{
  "n_layer": 15,
  "positions": "rope",
  "attn_scale": 0.0884,
  "bias": "none",
  "tie_embeddings": false,
  "beta2": 0.95,
  "decay_shape": "cos",
  "doc_mask": true,
  "train_tokens": 773700000,
  "steps": 5903
}
MLP neurons of a small language model. Each row is named by its layer, matrix (gate and up: input weights; down: output weights) and neuron, and shows model dimensions 48-143. Each number is 200 + 20 x the weight over its row's rms, rounded and kept within 0 to 999. A neuron's up and down rows have the sign that makes its largest values positive.
Before each neuron's rows, "fires on" lists the tokens most often at its 100 highest values on Wikipedia text that the model never trained on; "fires before" lists the tokens most often just after its 100 highest values on Wikipedia text that the model never trained on. A number after a token or word is its count.

fires on: "\n" 95
fires before: "\n" 62, "|" 13, "The" 6
L10.gate393,177,212,191,211,207,207,192,214,250,206,224,218,182,177,199,198,244,184,190,242,179,230,201,210,200,191,210,205,178,183,195,182,244,164,196,209,178,209,235,200,207,199,203,224,199,216,203,205,224,172,195,209,186,198,190,186,201,186,176,226,200,211,210,211,190,233,166,180,192,233,210,225,204,155,220,174,245,196,194,210,211,184,203,229,204,219,220,197,211,195,179,214,203,225,232,209
L10.up393,205,191,149,210,208,226,226,201,199,183,190,215,183,219,182,224,196,187,196,176,212,185,216,216,202,206,197,200,214,229,196,204,199,178,190,191,203,221,183,191,209,168,209,211,186,194,225,195,208,187,188,214,198,211,201,184,211,186,183,193,188,214,210,185,186,212,205,174,219,172,206,204,182,127,197,231,202,201,251,196,202,211,205,176,219,244,223,203,199,223,170,206,219,196,222,174
L10.down393,195,200,178,203,199,188,203,183,187,219,184,189,197,174,177,190,221,208,196,174,186,178,219,186,179,223,199,158,186,202,251,221,220,207,204,169,212,202,184,190,217,203,230,226,213,196,181,247,190,190,169,173,216,207,215,200,204,208,227,205,245,217,159,179,208,194,192,182,200,202,242,193,213,238,210,203,217,175,208,175,188,234,199,228,181,213,216,160,202,212,190,239,173,194,211,241

fires on: "==" 20, " ==" 19, "==History==" 14, " career==" 7
fires before: "\n" 74, " ==" 13
L10.gate427,207,187,183,197,213,176,189,219,162,229,152,204,231,234,192,192,217,221,213,189,175,183,205,192,195,178,190,226,184,212,167,204,208,223,196,208,198,169,210,166,151,208,182,178,198,197,204,212,178,208,183,203,187,210,187,175,196,227,169,196,198,221,198,210,213,185,181,206,193,203,197,217,175,205,239,213,175,209,181,204,190,225,216,189,230,211,200,191,188,187,163,179,233,233,180,179
L10.up427,209,178,196,208,186,179,192,216,170,220,205,227,231,178,171,164,218,221,202,140,197,181,209,174,202,194,186,172,177,197,203,240,222,187,211,190,180,167,197,180,205,209,178,192,191,196,224,187,225,180,214,202,197,192,203,163,165,231,205,209,239,227,209,199,221,216,166,217,198,199,203,197,182,212,198,224,177,191,174,209,198,239,251,188,178,198,193,225,183,170,202,176,230,204,223,200
L10.down427,194,176,196,207,216,203,209,206,193,219,244,165,216,209,190,190,176,162,229,191,252,198,169,182,224,208,178,211,167,218,191,228,214,198,217,224,192,206,179,194,209,196,195,210,236,170,231,202,220,190,215,189,197,217,205,175,205,220,194,203,209,207,195,239,214,221,210,247,191,211,223,215,186,198,193,201,215,238,202,180,208,197,180,217,177,180,200,241,197,204,215,227,198,199,275,215

fires on: " |" 38, " 0" 33, " 0;" 9
fires before: " |" 38, " 0" 16, " 1" 9, " 0;" 4, " by" 4
L8.gate1525,192,214,211,176,216,232,218,219,218,250,202,190,195,175,206,206,206,154,173,182,173,232,213,180,194,219,180,203,190,179,222,212,229,218,192,196,218,211,220,206,187,191,209,200,192,205,174,196,200,207,207,186,177,211,242,216,188,199,212,160,189,202,179,218,210,182,182,215,180,199,171,235,210,157,193,227,170,185,187,175,159,143,193,186,191,206,215,205,209,215,217,201,194,199,172,206
L8.up1525,193,204,193,188,218,208,239,198,189,194,225,215,210,204,214,217,218,213,232,198,186,169,198,177,206,182,207,225,204,170,204,222,186,200,217,204,169,186,203,199,206,190,246,231,144,178,209,209,216,207,206,176,180,186,207,228,188,190,210,189,203,184,207,224,163,184,188,203,209,224,206,174,182,253,198,208,223,152,204,196,215,159,189,187,240,201,217,221,197,201,186,185,182,168,234,184
L8.down1525,166,165,216,201,194,189,225,169,183,174,204,209,207,197,154,199,187,207,211,204,209,216,216,187,220,221,216,236,173,221,175,203,182,230,192,213,202,201,226,162,165,242,200,242,202,200,207,222,184,230,205,214,198,198,190,237,206,170,197,227,227,223,178,161,226,209,213,155,170,187,189,219,215,215,199,225,199,194,217,176,212,192,216,211,194,204,188,191,209,221,170,153,235,207,154,222

fires on: "\n" 100
fires before: "\n" 93, "-" 7
L8.gate543,198,191,205,201,188,174,220,200,200,218,200,164,222,214,171,190,206,193,243,197,189,167,225,227,206,184,189,214,196,206,170,218,205,208,168,210,193,189,173,172,199,235,211,197,216,197,192,205,185,213,176,232,208,152,207,187,187,161,227,200,232,174,170,223,192,182,171,245,249,208,201,186,209,215,179,189,172,219,178,201,182,215,208,188,233,166,217,201,187,195,176,198,197,226,183,181
L8.up543,198,194,215,215,182,192,210,218,195,210,190,201,186,192,178,161,198,192,161,216,203,176,227,206,196,245,193,172,209,190,199,210,177,198,196,177,219,197,250,146,228,191,194,173,207,199,201,204,211,184,200,219,156,169,210,204,207,192,200,169,158,212,203,176,189,182,222,203,210,184,237,201,194,218,214,190,180,241,206,199,180,195,190,219,209,187,193,216,209,187,172,202,189,212,213,191
L8.down543,190,209,187,189,189,180,173,198,164,199,170,168,228,186,193,252,203,184,205,221,188,186,216,224,176,268,248,205,199,206,189,203,236,179,204,176,212,181,196,166,219,230,156,206,214,186,188,198,170,213,203,235,164,188,203,190,197,195,196,169,226,203,218,175,200,195,195,199,220,196,181,208,212,204,194,204,185,195,186,179,194,191,225,196,181,167,191,164,173,219,164,185,197,203,186,162

fires on: " ==" 38, "\n" 15, "==" 13
fires before: "\n" 78
L10.gate1247,169,199,218,206,212,211,187,215,194,225,158,189,220,199,186,222,193,200,228,202,165,199,225,178,202,211,232,193,181,186,202,191,194,190,219,157,213,223,194,192,217,194,192,214,209,194,182,194,188,188,183,208,196,199,215,212,201,181,225,204,201,218,181,202,194,221,181,206,228,191,199,231,194,242,188,240,200,188,205,187,187,219,223,251,183,150,184,201,217,202,228,205,222,208,205,200
L10.up1247,196,231,216,242,179,197,165,181,210,226,209,188,242,209,184,182,190,232,210,172,166,193,235,176,229,230,226,206,195,217,214,201,167,187,187,181,193,221,179,204,181,188,205,205,178,207,198,207,197,196,156,175,191,189,224,167,174,184,212,196,190,210,227,179,219,202,190,220,196,203,207,203,167,209,196,207,195,227,184,201,165,241,212,217,167,179,190,201,193,236,182,205,193,225,222,190
L10.down1247,181,191,201,213,201,199,155,196,220,209,210,173,228,181,194,185,230,225,210,174,205,194,208,205,207,315,212,198,189,227,210,191,189,211,171,200,201,198,195,213,219,207,214,187,217,201,176,224,200,187,194,198,207,221,211,191,199,195,237,203,198,213,183,223,228,209,179,204,194,210,216,197,189,200,177,195,231,208,204,192,208,211,204,187,174,221,177,181,180,217,208,203,175,209,196,186

fires on: " ==" 59, "==" 22, "s==" 10
fires before: "\n" 99
L3.gate749,199,191,234,209,203,183,200,189,190,235,183,213,219,195,210,202,207,161,217,186,175,167,203,205,207,197,209,220,196,219,199,224,213,210,156,204,166,180,170,225,190,236,181,175,193,186,198,220,214,198,168,239,227,233,216,216,205,213,161,212,191,200,184,201,187,205,202,192,224,198,189,199,196,186,188,168,220,201,213,173,205,201,212,234,190,181,222,207,181,187,180,202,222,212,200,174
L3.up749,201,202,196,199,213,180,183,207,172,215,202,230,227,228,188,194,191,176,211,168,208,202,233,215,229,179,210,217,204,194,174,238,207,229,232,196,197,169,193,202,168,242,169,247,175,201,201,160,200,191,241,197,206,187,232,210,197,218,180,190,187,207,182,199,203,197,228,223,193,207,191,207,189,242,223,168,175,199,231,203,180,237,190,184,206,217,194,217,207,215,244,160,247,182,214,220
L3.down749,197,177,205,235,205,191,206,188,214,233,176,242,221,221,206,194,199,213,198,162,180,203,217,205,208,194,197,222,191,217,169,231,194,223,188,203,156,201,194,214,177,216,163,194,167,178,188,190,242,159,198,223,231,224,209,184,180,189,209,217,170,187,179,195,217,210,215,186,209,186,239,200,218,232,172,171,215,187,208,215,189,227,197,196,184,234,182,202,204,208,206,191,217,206,213,186

fires on: "\n" 100
fires before: "\n" 65, "==" 7, "The" 4
L10.gate388,184,202,155,185,213,195,241,223,211,208,163,247,188,208,185,213,215,202,221,234,189,200,220,179,181,185,198,181,238,183,221,227,201,187,203,199,186,194,223,156,164,209,164,179,202,213,210,163,219,195,205,202,190,193,184,182,194,203,189,231,202,214,232,198,196,184,202,212,219,181,186,229,226,187,215,225,218,229,214,185,214,209,230,234,218,179,191,195,193,200,176,177,216,171,219,215
L10.up388,222,154,201,195,203,186,190,191,213,198,190,254,237,229,184,230,205,208,215,223,194,180,223,206,190,172,169,196,208,236,229,190,179,209,215,205,172,200,164,213,216,179,175,172,208,165,193,193,211,194,219,204,180,212,190,163,206,190,181,199,217,195,222,193,207,218,221,221,236,197,224,213,186,200,197,203,234,223,236,210,191,207,177,211,186,197,222,179,187,217,189,233,190,190,223,193
L10.down388,197,246,217,203,173,198,197,215,189,199,223,197,227,206,229,197,195,195,191,202,168,139,203,169,199,196,183,216,185,205,221,201,177,188,203,191,156,193,197,193,207,208,197,186,207,177,182,199,194,227,214,225,195,201,217,188,208,214,197,189,183,215,196,189,182,178,233,213,172,214,186,205,161,209,169,193,224,174,218,214,204,188,154,185,222,229,224,187,188,204,224,196,179,210,184,209

fires on: "\n" 95
fires before: "\n" 94
L10.gate1698,181,216,196,189,169,187,192,189,189,218,199,193,200,211,189,197,236,197,217,213,181,173,209,224,195,225,216,239,199,184,159,192,196,191,198,174,206,195,220,176,170,203,194,190,200,203,201,211,193,192,156,190,203,179,245,198,215,206,200,166,185,223,182,190,212,185,180,197,207,199,222,214,180,226,204,210,175,211,183,189,188,236,181,221,170,150,205,196,197,184,187,203,159,227,212,190
L10.up1698,190,242,210,222,198,180,180,214,187,216,194,199,232,200,191,206,212,220,217,218,191,158,235,208,215,219,202,209,214,214,187,178,204,179,187,179,192,196,208,187,156,214,196,197,199,189,161,231,188,179,164,227,178,196,228,179,202,189,202,194,179,190,209,203,197,186,180,218,233,199,212,230,196,202,188,205,210,217,165,194,186,201,207,174,180,184,176,208,192,214,150,184,205,224,219,192
L10.down1698,199,203,220,227,172,199,188,218,195,210,223,181,210,173,193,230,174,202,189,206,205,162,216,222,215,336,212,174,186,215,223,191,193,199,202,202,216,198,197,190,176,223,193,188,196,201,184,213,198,208,208,212,196,197,208,197,197,166,209,194,190,185,206,189,190,215,200,194,212,216,212,215,164,209,175,183,215,209,203,166,184,172,202,161,205,184,144,202,195,202,199,201,221,193,189,206

fires on: "\n" 100
fires before: "\n" 100
L10.gate1055,169,198,183,197,197,206,216,203,190,212,212,209,203,218,229,200,247,183,231,208,188,185,228,198,219,185,197,182,215,217,205,197,202,201,159,192,203,199,229,151,170,214,181,194,189,223,202,176,238,226,194,201,191,179,201,170,239,188,218,203,195,187,173,217,218,174,179,199,230,216,205,226,184,200,226,199,204,179,215,189,202,224,190,215,196,170,241,213,199,178,188,211,226,191,213,225
L10.up1055,194,199,175,185,177,184,195,205,199,202,203,221,237,184,197,207,234,198,222,224,196,211,227,200,219,181,192,236,179,213,178,179,196,184,166,178,194,179,234,164,206,176,168,195,188,195,221,194,222,194,192,200,199,200,199,181,184,184,202,208,172,211,215,221,202,175,203,188,217,192,263,222,180,186,222,193,208,187,193,200,212,232,184,199,178,206,204,194,177,207,134,210,205,196,210,219
L10.down1055,181,207,203,217,210,181,202,220,205,213,189,209,228,181,190,176,223,210,194,193,184,204,204,204,209,281,171,179,186,233,204,207,189,210,166,188,178,172,201,192,201,223,196,193,178,198,166,221,199,211,221,239,196,185,194,201,193,188,211,196,200,215,213,140,175,215,205,205,207,210,202,214,130,216,170,181,217,206,231,172,221,209,180,185,182,203,193,198,164,191,200,177,171,197,191,192

fires on: " |" 38, " " 13, " 1" 11, " 3" 6, " 2" 5
fires before: " |" 37, " 2" 9, " 0" 9, " 3" 6, " 4" 6
L10.gate402,204,185,160,181,188,242,216,156,198,215,225,183,196,185,204,223,189,170,220,183,161,203,168,234,176,206,234,190,157,172,190,193,236,208,230,219,207,178,183,202,180,211,214,204,186,177,179,186,208,190,192,184,208,200,199,204,195,178,181,205,212,204,197,222,190,172,215,196,220,235,218,178,190,224,210,215,224,175,186,239,224,239,221,214,184,179,208,205,191,179,220,191,211,221,188,249
L10.up402,178,197,207,200,213,192,170,174,209,213,223,178,182,212,202,198,206,225,216,200,218,200,230,199,209,183,195,176,190,177,163,177,185,182,190,186,212,183,188,201,217,206,184,220,176,244,180,203,203,190,203,193,212,204,219,184,197,167,240,191,206,207,191,175,211,204,230,156,219,186,238,225,208,199,193,196,206,200,193,168,191,183,212,185,210,189,166,195,198,225,232,168,174,227,199,201
L10.down402,191,207,180,200,188,200,229,195,182,215,196,173,186,158,202,214,182,177,212,216,215,198,212,226,203,240,165,205,216,219,232,194,194,162,143,221,186,201,213,185,206,228,221,193,197,193,202,210,210,234,175,173,202,173,194,191,193,214,184,216,204,227,212,198,207,197,180,204,197,154,211,193,203,170,192,204,206,212,222,206,219,174,199,195,232,188,191,203,192,183,200,179,253,210,221,222

fires on: "\n" 99
fires before: "\n" 63, "|" 19, "-" 12
L3.gate1108,216,252,217,184,195,172,194,222,178,200,189,211,196,188,186,222,206,203,221,195,202,177,170,202,182,195,209,186,208,220,192,195,193,215,198,193,173,177,205,161,168,216,162,211,203,192,186,208,184,206,167,230,217,205,189,189,216,178,185,208,196,187,201,207,163,218,204,191,219,216,197,220,227,196,219,182,193,199,184,193,213,208,203,213,186,217,198,179,206,210,179,207,201,234,175,193
L3.up1108,205,207,212,218,197,188,160,221,159,207,179,211,221,172,184,250,206,238,243,199,181,194,240,209,217,205,211,204,198,192,170,210,191,204,216,165,182,186,192,173,177,245,192,208,218,180,153,186,192,213,168,249,209,194,172,182,215,196,188,204,204,177,184,217,202,192,210,209,230,207,228,230,216,235,222,214,186,176,186,199,200,225,213,222,185,185,164,188,194,194,191,206,214,255,195,201
L3.down1108,209,201,185,178,216,196,157,220,175,226,218,187,224,205,211,208,205,207,191,191,202,202,225,224,201,282,216,216,165,188,198,171,204,188,217,191,203,203,217,215,202,205,204,206,224,189,210,202,207,199,208,200,188,182,198,189,211,231,196,204,213,184,203,205,222,219,203,202,222,182,193,218,208,215,212,220,193,184,183,198,151,224,204,198,217,193,195,214,207,191,198,183,193,220,200,178

fires on: "\n" 100
fires before: "\n" 97
L8.gate1414,208,177,210,199,196,168,210,207,161,215,185,182,204,221,177,197,233,199,222,211,184,190,238,193,183,208,193,204,205,192,194,213,181,207,180,175,200,149,219,156,219,214,194,216,231,206,199,183,177,183,203,205,207,138,207,179,183,185,225,180,185,203,231,203,187,201,181,208,178,192,240,206,198,222,226,166,185,236,192,223,182,189,218,213,185,153,175,217,182,203,179,159,187,224,211,176
L8.up1414,217,176,197,188,190,181,175,222,206,211,198,191,196,214,200,184,222,225,209,198,200,174,247,190,181,215,202,204,194,186,182,205,183,206,200,195,198,181,218,182,205,200,201,178,209,199,196,217,198,178,155,212,183,169,197,191,201,171,213,173,176,162,200,188,175,195,174,228,230,194,221,210,191,189,230,187,179,200,186,207,185,184,204,216,210,187,199,192,180,225,201,197,185,211,200,184
L8.down1414,177,192,188,199,195,199,169,230,199,239,170,170,222,204,222,219,216,222,202,208,210,197,228,205,217,290,198,222,169,189,202,195,211,195,195,190,178,192,210,196,218,216,183,196,223,197,189,202,185,201,185,217,177,177,208,182,195,178,199,200,177,182,182,198,194,209,189,212,212,197,188,234,199,215,194,209,185,202,191,181,184,168,203,179,196,203,193,212,174,227,165,205,206,209,173,190

fires on: " 0" 31, "\n" 24, " |" 12, " " 4, " —" 4
fires before: " |" 45, "|" 13, "|---|---|---|---|---|---|" 8, "\n" 6, " 0" 6
L10.gate708,228,188,188,190,186,199,235,204,155,206,205,204,161,217,208,174,209,206,185,203,167,221,199,196,190,219,203,206,206,190,198,181,236,187,193,199,220,200,236,190,223,212,191,205,218,203,187,177,217,192,217,210,171,173,204,173,208,177,175,190,171,214,220,165,208,178,174,202,210,195,180,236,218,181,173,182,192,226,205,197,221,197,206,212,215,215,210,188,157,212,212,193,176,231,208,185
L10.up708,216,188,216,198,190,222,206,217,182,223,197,188,200,241,208,184,201,196,174,216,206,196,180,180,188,198,171,192,181,215,204,219,168,183,175,240,195,175,159,173,167,214,213,183,191,222,213,201,191,163,189,215,195,191,203,188,212,207,209,196,235,188,200,209,188,205,189,221,186,203,211,181,195,220,249,202,226,176,222,207,236,216,207,244,196,222,195,185,177,214,195,172,181,158,183,207
L10.down708,201,171,190,241,191,174,184,219,168,192,186,188,204,202,195,166,218,190,180,208,144,230,208,189,227,230,205,173,196,195,190,205,196,205,204,194,212,216,205,198,219,191,167,197,224,200,175,187,203,218,213,190,182,184,226,200,182,228,203,199,178,189,206,188,169,191,211,175,212,186,198,214,205,184,228,162,217,152,177,184,145,201,217,191,210,170,201,214,164,209,177,195,206,214,187,195

fires on: " |" 37, " 1" 18, " -" 9, " 2" 8
fires before: " |" 27, " 0" 22, " 2" 9, " " 9, " 1" 4
L8.gate1346,192,216,165,208,214,214,223,183,214,188,208,200,206,186,206,224,204,219,194,185,196,180,204,175,196,185,238,244,226,189,185,205,243,179,229,197,200,169,201,195,183,232,237,189,192,196,201,202,213,202,233,221,210,208,193,190,213,183,209,196,222,209,214,223,221,195,218,192,217,188,181,202,219,198,232,200,161,194,213,184,158,179,192,195,220,246,215,210,183,196,200,181,213,206,184,198
L8.up1346,165,205,187,185,200,224,221,199,231,223,186,207,191,190,192,220,219,198,158,214,234,162,193,201,183,208,181,212,178,189,204,189,235,174,182,192,225,182,212,195,171,209,213,226,202,216,194,180,211,188,240,197,201,164,202,193,227,175,180,193,207,193,215,213,202,209,205,146,205,197,216,204,187,215,205,194,183,198,204,178,231,222,204,184,211,172,185,215,221,181,210,199,216,189,170,207
L8.down1346,156,179,162,215,220,191,186,183,208,190,245,230,174,187,165,219,161,171,213,221,201,204,202,179,206,204,190,242,181,223,193,214,232,185,206,210,185,209,196,187,175,197,191,186,202,193,240,189,220,218,200,219,213,203,196,207,203,169,188,179,216,201,196,269,215,246,213,199,212,215,191,190,225,202,181,185,247,194,215,178,182,173,184,197,178,176,218,184,185,212,177,159,215,175,179,231

fires on: "\n" 88
fires before: "\n" 80, "-" 8
L8.gate663,181,208,188,197,186,180,195,213,173,207,190,202,215,157,174,188,198,207,221,177,159,172,217,175,210,223,192,169,232,213,185,185,200,215,203,176,213,201,194,187,174,224,211,206,215,197,182,197,177,187,197,221,185,188,186,177,197,174,222,149,187,253,212,182,179,189,210,239,212,217,206,187,201,239,190,213,188,245,200,225,185,218,224,193,193,192,212,181,183,197,169,176,207,226,173,210
L8.up663,158,211,187,206,213,210,193,211,187,268,158,199,201,197,189,196,183,202,213,196,210,214,211,172,192,203,233,163,188,199,186,206,180,193,150,207,235,207,203,169,199,219,179,226,203,199,178,198,193,199,201,219,200,188,246,206,183,190,213,179,204,189,197,200,216,200,207,215,214,222,183,213,203,207,205,187,188,217,167,185,165,239,185,165,224,173,188,181,196,197,176,216,216,210,218,165
L8.down663,207,192,183,186,214,186,186,233,187,207,207,190,250,205,206,205,200,198,217,225,211,187,202,204,217,262,187,259,204,176,192,195,214,195,178,192,221,190,199,189,216,216,197,169,201,197,162,207,203,223,208,208,205,159,201,193,196,179,201,219,196,173,173,193,166,229,214,221,217,199,166,175,192,201,197,185,162,224,161,184,154,209,231,196,194,187,164,192,174,201,191,202,193,215,185,219

fires on: "\n" 100
fires before: "\n" 94, "-" 4
L10.gate532,210,218,208,195,167,179,199,236,194,223,183,175,200,200,187,218,212,201,240,207,197,166,208,208,221,230,188,187,189,192,197,216,212,218,192,188,176,186,194,182,183,219,211,191,189,193,178,221,195,219,237,212,183,179,201,199,185,182,212,172,226,219,224,223,184,190,179,216,226,194,170,202,216,185,166,185,193,196,197,185,211,168,197,196,188,202,201,176,220,158,186,196,190,242,201,165
L10.up532,170,208,183,202,188,184,222,208,180,199,194,210,217,213,167,192,211,188,193,223,184,205,212,183,200,227,200,162,195,208,214,199,213,169,183,209,167,192,185,174,240,227,198,200,176,200,173,225,207,185,216,230,190,177,197,190,182,168,185,167,223,185,210,216,176,168,192,208,170,200,213,211,215,224,194,181,216,180,208,190,188,203,173,160,235,196,200,186,182,185,206,195,209,243,187,131
L10.down532,197,190,216,197,201,188,158,209,196,191,201,180,226,194,196,198,222,194,184,176,206,213,220,184,223,267,196,237,184,203,190,207,221,215,201,202,184,196,210,157,188,236,202,198,213,224,180,208,207,203,184,210,188,192,200,198,192,182,190,190,180,206,199,173,202,250,194,197,198,216,197,194,188,184,177,187,202,217,177,219,204,183,215,181,192,233,158,199,194,199,191,201,192,224,187,207

fires on: "\n" 80
fires before: "\n" 62, "-" 7, "===" 7
L10.gate736,214,217,207,206,190,198,186,208,223,226,162,204,230,191,161,204,212,197,197,227,166,200,220,217,193,200,234,240,235,171,189,196,235,218,214,197,174,214,196,192,208,196,193,209,154,188,193,211,224,214,188,213,170,209,201,219,198,214,195,213,206,225,202,184,245,200,227,182,207,171,204,214,207,200,183,171,222,211,196,204,198,187,185,185,193,233,218,194,190,198,182,193,208,185,199,209
L10.up736,258,218,217,197,220,200,177,232,199,195,219,205,204,175,173,204,185,180,183,189,208,195,226,200,247,172,199,181,204,199,213,193,189,189,250,210,215,200,172,190,206,208,205,213,194,176,215,241,209,211,214,187,198,223,195,211,214,218,198,187,199,188,216,213,223,215,223,188,197,193,182,194,168,223,171,183,234,198,200,177,195,231,199,221,191,191,217,191,197,198,202,196,224,215,169,200
L10.down736,180,210,196,197,226,183,204,220,233,218,220,200,217,207,202,156,204,208,198,165,168,181,198,177,210,255,202,162,189,218,221,179,198,217,177,182,202,181,177,187,207,246,215,195,225,207,175,196,205,210,203,211,233,187,219,202,210,176,173,217,208,234,203,220,190,184,162,194,175,207,199,220,243,195,224,259,183,196,219,177,198,208,221,201,197,207,199,157,175,198,237,180,197,160,202,214

fires on: "\n" 97
fires before: "\n" 51, "-" 8, "The" 6
L10.gate409,205,204,190,190,187,205,214,235,215,215,199,189,198,209,197,229,202,192,202,191,171,184,172,209,195,216,220,228,215,196,187,201,227,219,206,153,184,236,236,198,200,237,188,208,183,199,186,179,214,193,191,229,198,171,211,185,211,228,184,204,193,198,201,187,221,225,195,209,253,188,197,214,191,235,231,209,213,223,210,215,220,220,222,223,194,180,196,172,210,193,196,179,238,230,164,213
L10.up409,207,187,253,179,181,211,163,205,197,167,187,211,235,186,208,205,209,213,215,181,170,204,186,235,225,205,188,243,184,217,180,215,177,227,171,176,207,244,192,171,196,190,194,211,208,170,212,193,176,209,191,199,199,204,226,180,181,198,183,210,173,219,219,164,248,246,212,203,222,170,186,211,176,185,185,202,195,216,195,215,196,218,187,197,180,212,194,183,204,221,191,214,222,192,239,222
L10.down409,205,183,179,212,242,204,181,192,196,179,225,170,244,222,212,191,211,218,230,174,181,179,218,214,195,254,161,202,191,210,194,190,186,193,196,229,200,193,198,234,220,209,201,217,225,235,210,240,229,203,214,218,229,188,217,218,193,180,201,185,201,199,190,177,167,231,201,201,186,195,192,185,188,236,172,190,198,200,189,197,181,205,161,197,196,184,185,183,193,211,197,216,174,154,212,157

fires on: "\n" 98
fires before: "\n" 96
L10.gate1361,227,179,226,198,186,163,172,189,169,236,228,173,223,190,203,200,203,212,239,180,207,195,237,205,191,226,198,194,229,226,194,181,191,231,196,204,212,203,193,180,184,196,196,193,187,172,174,196,192,157,194,211,185,201,193,199,229,205,197,196,190,222,204,192,184,177,167,209,249,191,216,238,176,203,194,209,213,217,189,207,197,196,195,207,193,148,179,189,203,214,220,154,207,221,217,176
L10.up1361,226,208,235,220,168,169,183,196,173,210,193,187,234,205,178,192,212,215,216,185,203,203,235,202,235,225,193,202,207,233,203,179,215,209,197,190,202,193,180,202,167,185,177,221,210,173,175,185,187,171,189,220,191,177,206,173,204,197,208,196,190,173,191,160,164,183,200,192,233,207,228,220,196,229,189,206,209,239,178,207,187,211,199,211,157,201,164,223,201,226,205,164,180,229,207,189
L10.down1361,208,198,218,204,189,181,179,220,196,210,211,202,235,193,203,221,202,218,211,210,210,206,191,219,216,306,223,221,174,208,202,201,192,202,204,203,187,195,202,208,178,207,198,200,222,205,178,186,196,196,211,204,202,209,205,177,188,185,191,197,191,220,206,222,186,222,201,189,204,194,189,203,193,207,192,198,201,211,196,177,208,216,192,184,184,214,171,194,203,213,180,223,199,214,195,191

fires on: "\n" 100
fires before: "\n" 95, "-" 4
L10.gate864,189,228,201,224,199,158,179,236,193,218,205,190,221,203,204,221,229,225,191,186,224,180,201,215,230,226,217,233,248,205,183,224,178,195,211,172,203,214,230,204,233,217,242,199,205,162,178,196,181,186,203,223,218,184,189,199,199,186,192,212,182,189,196,199,203,186,191,202,200,205,194,177,196,219,171,198,200,217,223,180,220,215,210,222,211,149,179,194,208,182,172,160,216,199,183,170
L10.up864,204,205,198,213,151,178,177,216,171,199,223,188,205,222,185,209,203,211,207,158,161,192,230,216,192,233,170,202,222,148,172,214,225,148,196,172,191,208,213,194,218,217,192,228,206,193,207,180,216,199,187,205,192,179,208,199,168,169,227,188,209,158,167,216,206,214,207,209,186,167,185,224,196,199,184,200,187,223,159,236,198,217,166,192,161,169,161,212,218,159,215,200,234,221,232,187
L10.down864,214,208,198,180,204,220,168,198,197,212,184,187,239,184,197,216,183,197,210,211,195,193,205,201,220,309,225,217,161,182,196,187,214,196,203,207,206,183,208,198,203,215,192,201,204,186,194,200,189,195,201,220,188,211,206,204,191,151,195,196,184,183,193,189,196,199,206,186,217,222,188,224,198,214,169,200,211,199,177,206,182,181,210,193,190,187,182,196,211,201,186,180,174,219,192,206

fires on: "\n" 100
fires before: "\n" 97
L10.gate657,202,180,229,216,205,179,197,219,177,211,185,163,222,167,189,237,213,192,225,196,193,194,225,202,186,218,212,186,203,157,161,183,213,228,215,183,192,182,183,181,190,229,172,179,211,196,185,211,175,212,191,190,187,171,211,183,205,197,179,199,220,189,190,203,186,196,181,201,253,212,203,227,184,225,176,192,197,216,175,208,189,206,198,213,189,188,193,191,175,230,174,154,216,258,150,198
L10.up657,213,198,230,198,169,158,162,209,203,234,179,182,246,161,182,237,215,225,219,205,206,193,221,206,202,216,204,181,193,198,194,190,225,188,202,188,202,189,171,174,192,217,159,190,216,199,202,210,198,187,174,211,183,155,234,189,173,159,168,202,205,187,194,167,176,187,194,195,228,211,201,226,172,217,186,215,180,212,161,205,175,198,197,186,186,196,165,190,173,205,165,168,210,241,169,183
L10.down657,202,200,204,197,176,177,162,234,199,209,198,194,249,215,189,209,210,232,177,204,211,171,183,203,218,307,196,203,181,202,207,195,216,173,200,196,181,203,196,191,195,203,202,192,204,189,195,188,216,170,183,233,198,201,203,186,179,186,193,199,194,178,193,163,192,203,199,202,201,202,206,200,179,202,183,203,196,186,184,211,181,181,195,174,182,224,174,203,214,203,191,203,191,185,195,182